From a checkpoint of a small transformer trained on Wikipedia.
Size: width 256, MLP 704 SwiGLU, 9.9M parameters.
MLP neurons of a small language model. Each row is named by its layer, matrix (gate and up: input weights) and neuron, and shows model dimensions 128-191. Each number is 50 + 15 x the weight over its row's rms, rounded and kept within 0 to 99. A neuron's up and down rows have the sign that makes its largest values positive.
A block is one neuron, or neurons of one layer that tend to fire together. After each block is what it responds to, as a language model described it from the Wikipedia text at the highest values.

L4.gate22:47 76 68 51 53 60 84 45 79 28 36 34 56 46 50 46 66 57 72 31 34 49 35 42 55 59 50 71 34 35 49 68 57 44 72 75 29 91 48 44 49 51 72 29 59 70 75 89 50 63 42 72 30 28 73 44 61 48 47 32 49 58 31 54
L4.up22:54 38 23 43 77 49 29 60 42 53 61 76 75 39 59 47 62 49 63 43 62 54 51 43 27 28 52 78 40 75 65 47 44 66 54 40 93 63 40 71 47 69 76 62 42 56 19 63 64 52 50 53 77 30 56 45 60 65 42 53 50 57 52 32
L4.gate340:52 48 50 51 40 46 56 49 77 48 23 72 60 35 89 54 64 30 55 59 39 49 58 50 44 31 31 55 69 53 50 69 30 65 57 33 35 50 23 32 49 43 47 43 29 77 37 54 61 44 50 47 51 61 64 49 53 44 22 57 31 61 38 48
L4.up340:42 52 47 38 55 39 58 47 59 57 58 48 49 30 48 58 35 65 48 49 35 53 68 46 48 38 19 63 43 53 51 53 25 42 43 40 24 75 34 52 20 92 42 52 66 42 37 36 66 64 36 79 33 40 73 39 40 61 73 32 50 49 43 52
Description: Middle pieces of split words, most strongly rit in writer, writing and written, plus middle digits of years (2008, 1997) and K/Z name starts like Kilmarnock.

L4.gate18:50 45 39 43 71 40 63 59 66 45 51 56 59 48 36 31 48 43 39 40 58 38 65 30 44 59 40 76 68 32 55 58 51 59 20 35 57 45 53 57 47 77 41 73 29 62 36 22 66 26 60 38 54 54 30 30 24 50 50 62 61 51 23 76
L4.up18:37 58 23 48 53 49 47 60 66 43 58 64 68 39 54 45 29 25 81 57 47 61 75 38 46 82 40 47 52 61 39 47 53 48 52 63 65 50 34 37 56 55 30 48 44 71 21 51 68 61 37 51 69 56 29 47 60 50 34 54 59 40 48 61
L4.gate72:40 44 46 22 49 37 27 84 40 47 53 44 68 69 47 56 73 45 36 44 51 51 44 63 46 31 45 57 54 21 26 34 62 38 13 28 25 77 46 70 37 70 26 60 20 57 26 29 56 62 49 39 66 37 32 36 69 49 40 74 16 53 30 43
L4.up72:34 51 50 67 72 54 52 48 55 46 25 56 49 42 47 36 63 28 47 61 44 46 41 46 38 77 59 52 47 28 35 70 52 93 48 65 50 80 51 76 38 80 53 29 30 59 44 53 64 43 85 08 39 56 21 37 45 17 68 37 42 55 46 67
Description: Last subword piece that completes a longer word split across tokens, often Latinate suffixes like -ics, -ity, -ation, -ment, as in Mathematics, electricity, Measurement.

L5.gate123:66 63 63 55 61 72 62 39 53 47 38 46 63 51 50 26 68 51 54 60 60 54 55 44 49 47 35 62 49 30 31 59 42 41 23 19 22 51 39 50 36 44 65 71 56 45 55 44 45 70 41 54 42 64 59 32 58 49 85 39 23 51 65 38
L5.up123:71 49 18 34 35 67 52 65 43 59 64 63 66 59 51 44 68 34 19 44 51 53 33 48 47 37 52 74 47 61 21 58 26 54 62 44 42 63 38 86 62 34 39 68 56 42 58 19 31 97 56 49 64 39 67 36 54 21 57 30 22 29 37 51
L5.gate211:51 36 44 40 23 50 38 63 69 65 39 40 46 54 24 57 58 63 53 28 45 58 57 44 61 57 47 27 59 43 30 29 66 44 52 50 58 55 51 21 37 56 65 56 60 33 55 26 65 77 55 65 68 38 58 40 46 36 32 33 39 41 54 35
L5.up211:59 62 17 58 50 52 29 62 50 39 79 43 44 48 60 26 59 22 62 69 70 59 56 24 46 76 51 67 47 57 40 43 74 72 53 51 61 54 36 61 60 63 63 64 75 65 54 46 75 72 57 44 75 43 47 32 57 78 76 43 68 69 45 40
L5.gate242:22 39 47 63 37 45 50 70 53 62 60 38 33 37 39 78 60 68 48 06 71 17 48 66 39 55 44 49 69 45 58 75 41 61 60 24 56 34 53 53 39 33 36 40 53 60 44 63 47 25 35 47 76 50 37 65 47 52 51 50 62 60 43 54
L5.up242:45 48 29 36 61 20 61 63 71 52 57 45 59 49 49 42 51 24 74 67 61 53 55 33 48 37 40 48 44 61 39 53 31 28 63 09 77 61 64 45 54 33 35 40 49 55 55 30 44 44 73 59 26 43 54 73 68 27 67 63 56 06 59 52
L5.gate295:27 44 52 30 70 29 41 63 32 44 73 47 46 45 57 45 98 63 32 72 55 36 46 17 38 55 49 40 33 36 62 58 70 70 39 19 49 57 68 45 55 57 84 67 43 37 50 36 43 70 49 66 53 50 48 89 60 45 63 33 51 21 39 39
L5.up295:57 37 58 30 46 49 32 47 57 75 36 46 52 40 16 74 47 45 56 54 74 36 83 55 51 54 31 63 47 53 50 54 39 70 33 23 26 45 59 41 50 52 59 47 41 45 64 24 60 40 45 64 50 21 78 44 27 61 26 45 55 51 44 52
L5.gate437:28 66 74 75 55 51 64 60 59 27 40 35 57 49 44 72 55 34 64 36 52 39 56 54 49 59 57 46 48 44 45 33 43 78 35 22 46 66 52 40 56 64 41 29 63 20 56 58 66 87 46 59 58 57 42 14 83 56 46 34 55 71 59 45
L5.up437:44 45 46 15 42 51 40 37 57 49 69 35 65 64 84 54 37 57 53 41 36 33 66 51 42 51 33 34 56 50 37 56 49 31 72 46 59 37 56 26 52 66 57 75 38 50 67 56 63 53 58 55 58 41 75 55 45 50 31 59 63 29 39 44
L5.gate603:25 60 47 44 42 36 33 42 65 35 51 40 33 43 76 05 48 60 64 32 56 68 34 33 44 36 52 61 50 35 49 40 33 47 48 73 41 63 33 45 65 61 36 62 48 40 53 74 68 33 30 44 60 40 57 59 64 35 53 44 67 73 54 63
L5.up603:50 58 37 58 72 29 32 44 66 40 35 56 52 78 45 60 57 58 45 57 51 59 95 75 76 32 52 60 55 66 22 46 67 62 52 14 35 58 50 59 65 49 38 46 51 39 82 81 50 44 55 52 43 29 56 71 42 45 69 44 18 35 32 36
L5.gate604:53 57 62 55 65 66 82 28 31 59 72 58 61 44 51 51 35 65 44 61 19 34 64 48 32 31 53 59 65 50 59 53 30 53 44 50 60 77 42 38 44 46 55 33 50 63 52 28 58 62 49 91 73 24 51 69 68 80 57 20 65 44 38 59
L5.up604:37 57 32 31 58 42 34 68 43 33 38 70 53 61 92 46 69 35 52 26 37 44 81 74 43 27 46 34 41 55 40 37 28 56 53 30 47 56 67 27 85 62 48 43 42 60 79 46 64 57 54 47 72 34 44 60 58 48 37 39 36 50 48 57
L5.gate682:21 40 43 75 41 49 55 37 65 50 58 44 55 43 84 87 65 25 55 38 39 42 60 66 57 35 31 60 63 51 59 44 32 56 49 05 57 53 44 45 73 42 15 52 52 59 37 36 68 58 53 45 49 52 56 40 61 22 54 41 74 46 24 38
L5.up682:45 42 29 54 35 60 30 55 72 88 56 46 45 67 63 53 83 42 38 81 54 29 45 71 62 33 35 45 37 62 29 44 57 41 48 52 53 71 40 36 46 34 52 50 80 42 67 49 44 43 28 70 67 53 64 25 32 59 46 35 48 63 50 44
Description: Word-initial k/K pieces split from the rest of a word (k-eep, k-ids, K-ing, K-night, k-m) and split-off compass-direction pieces (s-outh, w-est, e-ast, N-orth).

L7.gate82:48 70 59 41 44 38 51 40 20 72 48 49 44 66 78 38 82 34 34 49 63 41 62 32 66 61 71 50 52 45 70 44 37 59 51 59 29 48 40 46 51 70 35 49 42 56 47 39 55 29 35 34 22 66 65 40 62 38 51 17 82 47 45 73
L7.up82:39 58 70 84 52 43 22 44 67 44 45 51 46 41 66 74 53 65 49 53 43 54 47 58 40 60 38 42 70 28 62 61 73 54 42 14 43 68 45 36 54 57 53 41 42 52 43 46 29 24 64 41 66 10 62 18 55 39 63 19 73 55 68 45
L7.gate247:52 58 62 64 36 45 36 60 34 59 50 70 59 28 55 33 42 35 38 48 39 63 28 44 32 26 31 41 29 50 43 75 47 51 58 75 70 29 36 32 42 47 52 57 47 38 26 31 64 58 68 71 45 40 33 41 58 34 53 70 49 72 41 50
L7.up247:40 26 46 45 55 42 76 89 64 83 60 48 63 73 48 57 40 64 12 69 32 55 59 52 52 67 14 39 57 37 48 17 42 62 24 66 32 36 30 53 73 54 64 44 45 42 51 40 72 39 34 82 42 70 68 42 29 41 60 48 52 36 61 57
L7.gate309:57 44 46 42 28 61 64 40 51 68 32 65 48 60 22 54 56 65 29 47 45 30 43 41 34 42 47 61 58 48 46 58 92 28 50 33 35 68 67 77 46 65 50 43 57 28 39 59 57 40 73 71 67 39 32 49 46 46 81 65 45 39 58 58
L7.up309:44 73 44 68 55 75 65 43 32 40 63 49 88 71 59 29 31 57 65 43 59 81 33 73 51 41 49 83 24 65 44 25 58 56 38 56 20 67 56 56 36 71 46 68 52 43 73 51 51 80 23 55 32 62 46 49 40 61 41 48 35 43 59 67
L7.gate362:46 59 53 58 47 31 60 70 46 54 32 71 73 55 75 53 56 47 38 45 28 35 36 56 52 64 40 33 53 71 61 50 44 81 41 46 68 65 32 54 52 54 33 30 52 29 45 23 34 37 51 40 76 44 55 69 27 31 69 53 59 73 54 69
L7.up362:43 70 49 65 36 61 38 32 37 75 39 63 46 54 62 42 35 47 64 48 44 54 39 42 76 50 42 38 32 35 38 37 59 65 47 67 41 59 35 18 40 41 45 42 60 50 37 39 28 46 90 55 63 51 64 64 32 22 47 49 71 65 50 48
Description: Mostly the last piece of a split first name before a surname (Pa-ul, Jeffre-y, Shar-on); also "such as" and bibliography list dashes before a name.

L7.gate159:37 59 31 45 38 66 37 69 53 37 44 32 42 60 47 59 53 66 61 34 19 68 63 56 36 69 22 47 33 65 29 51 30 33 79 54 43 55 62 50 60 67 35 70 37 10 64 34 50 52 57 53 88 50 36 31 55 69 65 42 64 69 52 74
L7.up159:35 47 27 43 56 30 45 54 38 40 54 25 55 51 58 61 60 44 33 54 36 40 51 59 43 62 86 52 49 46 64 74 51 52 41 45 53 77 52 45 35 37 27 34 72 67 14 33 45 33 26 60 39 36 53 81 66 36 60 58 25 60 41 48
L7.gate282:44 72 52 33 62 56 24 68 31 32 48 24 61 44 35 89 45 42 35 56 44 57 34 31 37 57 46 50 47 96 56 61 42 43 40 64 34 67 49 73 38 46 59 32 27 71 28 43 38 40 50 30 48 21 38 41 55 57 55 30 27 50 49 53
L7.up282:42 64 37 62 41 37 51 76 30 46 48 45 49 54 35 42 18 25 57 67 68 38 79 45 26 43 42 41 55 70 35 34 29 28 48 53 28 36 37 60 41 64 38 75 65 48 62 59 59 45 47 66 55 57 36 43 58 52 48 65 63 57 58 34
L7.gate365:57 49 51 35 86 34 26 53 56 34 49 39 67 61 57 70 48 57 36 50 53 73 67 75 38 38 57 32 22 67 41 58 56 54 39 48 62 37 60 53 75 30 47 42 22 74 59 42 41 49 33 52 39 52 82 33 77 57 51 41 40 34 73 50
L7.up365:57 50 32 54 27 45 51 56 57 38 50 68 39 54 58 40 50 29 60 45 20 36 72 43 50 93 63 64 82 34 66 12 52 44 32 44 49 54 55 47 20 48 53 23 37 42 33 78 36 57 46 48 77 66 24 49 47 48 73 62 71 64 45 74
L7.gate662:35 36 35 26 49 20 44 51 53 08 61 33 62 64 39 61 59 54 48 73 59 44 54 54 43 59 51 35 27 90 39 42 49 52 23 41 35 32 57 58 54 50 54 22 35 63 79 52 61 54 39 27 43 54 23 04 62 28 41 60 49 36 63 28
L7.up662:42 20 62 39 75 35 48 36 64 59 71 35 52 79 29 45 33 65 60 39 75 58 50 38 60 47 84 24 53 60 52 43 59 58 57 42 60 42 71 40 38 33 57 46 51 21 46 52 79 38 35 33 53 59 36 50 54 69 68 80 40 53 56 57
Description: Final suffix pieces that complete a split adjective or modifier before its noun, e.g. soc-ial, cultur-al, econom-ic, basket-ball, scout-ing.

L5.gate85:59 46 43 62 60 46 50 61 54 27 43 15 66 81 56 27 41 57 24 44 46 63 46 89 33 63 27 58 60 63 59 36 43 47 64 49 78 60 50 28 38 53 61 37 46 06 76 53 43 56 68 49 69 57 57 65 53 48 35 48 39 74 21 57
L5.up85:37 49 50 28 40 52 45 60 40 59 56 43 65 36 27 29 64 26 34 32 65 73 44 61 40 72 34 63 52 59 60 50 37 25 90 42 07 40 38 50 51 60 60 45 54 26 25 45 51 67 53 62 44 74 47 63 44 48 32 55 71 62 50 49
L5.gate182:56 47 51 54 42 36 47 42 72 40 63 30 31 52 52 26 20 45 46 50 46 76 74 45 38 44 15 73 20 45 52 27 59 65 42 44 41 38 44 58 58 32 54 52 49 52 86 43 47 44 43 58 44 12 58 38 47 79 54 23 30 64 50 39
L5.up182:32 69 61 43 49 43 29 57 46 43 36 36 47 43 71 26 63 77 41 38 43 63 79 35 67 63 50 38 51 25 31 35 20 74 41 44 53 52 74 61 56 42 47 38 74 60 50 42 77 45 69 54 43 50 51 42 50 63 48 71 18 36 35 37
L5.gate377:30 66 45 57 40 43 43 62 59 59 57 68 18 59 34 43 77 61 49 38 71 56 69 57 54 26 34 67 64 52 68 63 59 79 26 68 48 61 21 27 51 19 52 60 35 39 56 58 58 56 26 41 72 61 37 67 52 58 49 23 37 50 50 60
L5.up377:56 44 34 48 31 51 46 54 38 56 60 25 61 69 61 40 21 54 66 32 65 72 63 28 64 79 75 54 47 53 68 24 33 31 69 51 50 54 65 36 43 52 63 36 39 35 41 30 48 47 72 22 92 67 45 64 66 37 49 18 53 58 66 67
L5.gate384:50 54 32 82 34 21 65 49 67 73 86 65 55 57 43 44 39 42 69 47 56 44 45 36 53 60 32 50 51 52 79 56 54 56 50 50 49 75 40 54 34 53 26 94 54 48 53 52 58 65 30 29 43 55 57 71 66 41 39 40 70 36 41 64
L5.up384:40 55 67 77 54 45 35 35 37 44 53 40 60 71 57 52 52 42 22 38 66 30 42 42 64 55 48 36 53 91 57 21 51 67 63 88 45 20 52 53 70 55 33 64 53 49 42 56 18 47 53 12 52 73 42 48 53 46 64 57 53 63 36 53
L5.gate482:66 36 40 49 53 45 26 42 62 52 53 60 36 47 51 39 33 64 35 63 38 34 84 30 30 56 40 65 34 30 51 47 43 51 64 27 29 67 65 60 43 50 12 72 25 71 51 72 58 72 44 41 14 80 36 71 75 46 59 32 15 30 49 65
L5.up482:55 26 60 35 42 41 39 37 60 45 37 85 50 71 35 45 55 66 49 48 63 40 54 64 61 32 34 76 69 80 74 49 56 81 67 59 44 70 46 38 79 21 36 54 29 43 37 74 74 53 41 33 67 51 31 12 62 51 38 45 37 57 40 61
L5.gate556:47 70 45 76 47 56 53 82 56 31 30 60 58 53 45 59 56 65 45 42 42 29 48 59 22 50 38 22 55 66 51 61 40 35 48 59 38 83 25 75 53 61 71 37 56 60 60 66 55 29 63 57 36 37 61 55 71 32 39 46 58 40 59 75
L5.up556:57 41 60 49 68 62 35 63 32 31 43 57 59 44 64 59 44 57 78 75 24 49 58 58 59 56 47 63 55 50 25 52 50 51 43 51 41 15 59 57 52 45 77 23 71 50 55 70 42 61 50 54 36 41 42 42 46 50 56 44 43 40 37 57
L5.gate624:31 57 41 58 52 41 31 37 72 60 10 51 25 43 30 37 57 60 38 69 36 45 37 54 27 62 54 61 52 45 63 69 43 49 36 66 34 46 61 44 47 76 17 58 44 38 40 61 69 55 38 38 54 61 27 43 42 71 48 60 74 75 56 49
L5.up624:82 37 88 57 47 52 54 43 52 53 20 41 60 60 32 56 65 50 46 56 38 58 60 32 62 33 34 64 65 68 74 54 39 72 69 46 21 75 44 67 62 63 54 31 19 55 53 37 41 66 52 37 65 76 45 87 49 62 73 31 52 63 48 34
L5.gate660:59 61 53 54 52 54 81 88 64 60 44 63 66 41 37 46 32 16 40 38 48 68 47 46 23 62 17 66 66 83 41 62 54 73 35 54 22 49 33 52 86 54 33 49 50 51 60 66 43 46 29 40 48 37 49 72 50 65 35 36 30 46 39 72
L5.up660:71 26 34 18 17 48 40 43 55 48 44 31 53 52 60 40 57 36 71 37 48 43 60 53 70 77 62 83 74 43 58 70 19 63 30 60 84 33 58 45 55 42 33 59 18 46 41 55 46 27 69 53 62 46 57 53 51 31 44 48 72 67 59 42
Description: Final word pieces that complete an abstract noun split across tokens, as in grow-th, constru-ction, protect-ion, found-ation; also opening parentheses after a name or period and dashes in scores like 1–0.

L7.gate59:55 57 59 28 80 33 43 73 44 30 49 63 49 63 67 58 35 15 48 64 47 23 66 79 40 38 47 66 44 45 70 56 13 71 44 51 57 62 38 83 72 45 43 49 39 52 41 24 60 60 39 49 36 46 68 64 51 59 60 56 48 39 34 55
L7.up59:27 67 34 48 64 34 36 40 52 39 48 52 69 48 57 48 44 39 41 58 30 57 68 41 65 59 41 59 46 70 68 35 73 56 50 63 59 46 61 47 56 35 50 37 51 21 57 25 76 42 26 54 44 42 56 49 50 42 82 32 60 60 72 52
L7.gate525:55 36 43 34 60 81 61 56 31 57 64 32 58 58 45 44 57 81 61 58 22 58 41 41 41 21 72 42 39 58 64 41 17 48 45 53 66 76 37 50 50 46 33 65 44 28 47 42 51 59 17 46 16 52 80 33 67 49 68 42 64 48 66 62
L7.up525:78 51 47 59 62 67 31 48 47 53 64 23 43 77 49 54 76 42 40 74 26 41 47 37 50 29 50 57 12 76 52 29 36 55 33 34 61 46 85 36 99 34 25 51 68 47 36 32 32 42 44 39 57 46 60 29 27 49 50 48 27 49 64 62
L7.gate539:77 63 65 40 77 42 37 42 53 38 45 57 58 44 64 58 64 45 14 65 41 61 54 61 51 37 33 37 50 63 40 40 55 27 35 30 56 45 59 46 32 59 60 21 58 45 70 22 63 41 63 36 52 19 59 24 44 70 38 47 39 22 63 58
L7.up539:63 37 03 46 50 57 30 54 33 40 76 64 57 76 60 58 45 37 52 44 33 86 43 69 56 63 38 49 39 40 35 58 39 49 60 46 27 62 81 46 81 40 62 70 24 34 33 63 71 71 29 46 45 44 26 34 39 73 65 64 32 59 49 51
L7.gate639:74 50 42 44 41 78 54 57 72 39 56 62 77 61 67 41 50 53 58 31 72 60 28 42 42 52 47 62 32 57 30 43 46 57 57 55 46 58 74 59 84 50 60 44 29 42 51 40 57 39 41 55 53 62 37 68 68 45 66 53 63 80 80 57
L7.up639:49 55 44 51 36 71 66 55 58 50 79 60 50 35 34 28 46 71 50 39 51 59 64 36 50 45 62 84 74 45 60 38 26 51 58 38 76 34 55 67 48 34 62 40 40 46 53 64 55 60 63 51 45 74 54 70 38 58 67 32 32 37 51 52
Description: Word pieces that finish a word split across tokens, mostly compass adjectives (eas-tern, norther-n, N-orth), also others like contempor-ary, Bl-ack.

L4.gate419:58 40 95 38 53 22 55 59 71 44 54 46 63 57 64 65 42 64 68 42 35 69 30 56 60 56 48 58 58 70 33 37 37 50 45 43 49 42 35 44 54 63 41 48 79 58 72 34 54 44 36 39 54 27 80 29 36 35 72 65 43 79 23 10
L4.up419:21 45 67 30 59 21 32 49 68 48 57 23 39 47 36 32 35 52 42 81 36 45 42 67 63 72 40 45 59 38 25 59 66 55 75 25 37 55 46 67 53 49 26 35 35 50 24 59 52 63 49 60 30 56 58 66 45 62 43 60 46 46 34 45
L4.gate476:43 36 72 66 57 54 70 30 28 44 43 73 74 51 39 49 60 46 47 28 43 85 45 32 57 56 42 50 53 44 32 32 49 61 57 70 47 64 44 58 37 25 14 48 49 43 28 57 45 45 53 73 47 56 38 59 42 50 47 49 67 66 53 59
L4.up476:20 41 81 27 52 58 58 72 36 42 53 47 86 50 72 42 50 34 38 44 51 45 63 00 39 36 73 47 35 35 39 51 67 33 60 43 76 39 55 41 42 58 36 07 63 80 27 62 00 71 56 63 44 64 32 45 41 62 47 42 29 44 41 25
Description: Short word-initial pieces like he, she, de, th that begin longer words (heart, health, shelter, death, Deutsche); also plain pronouns he/she.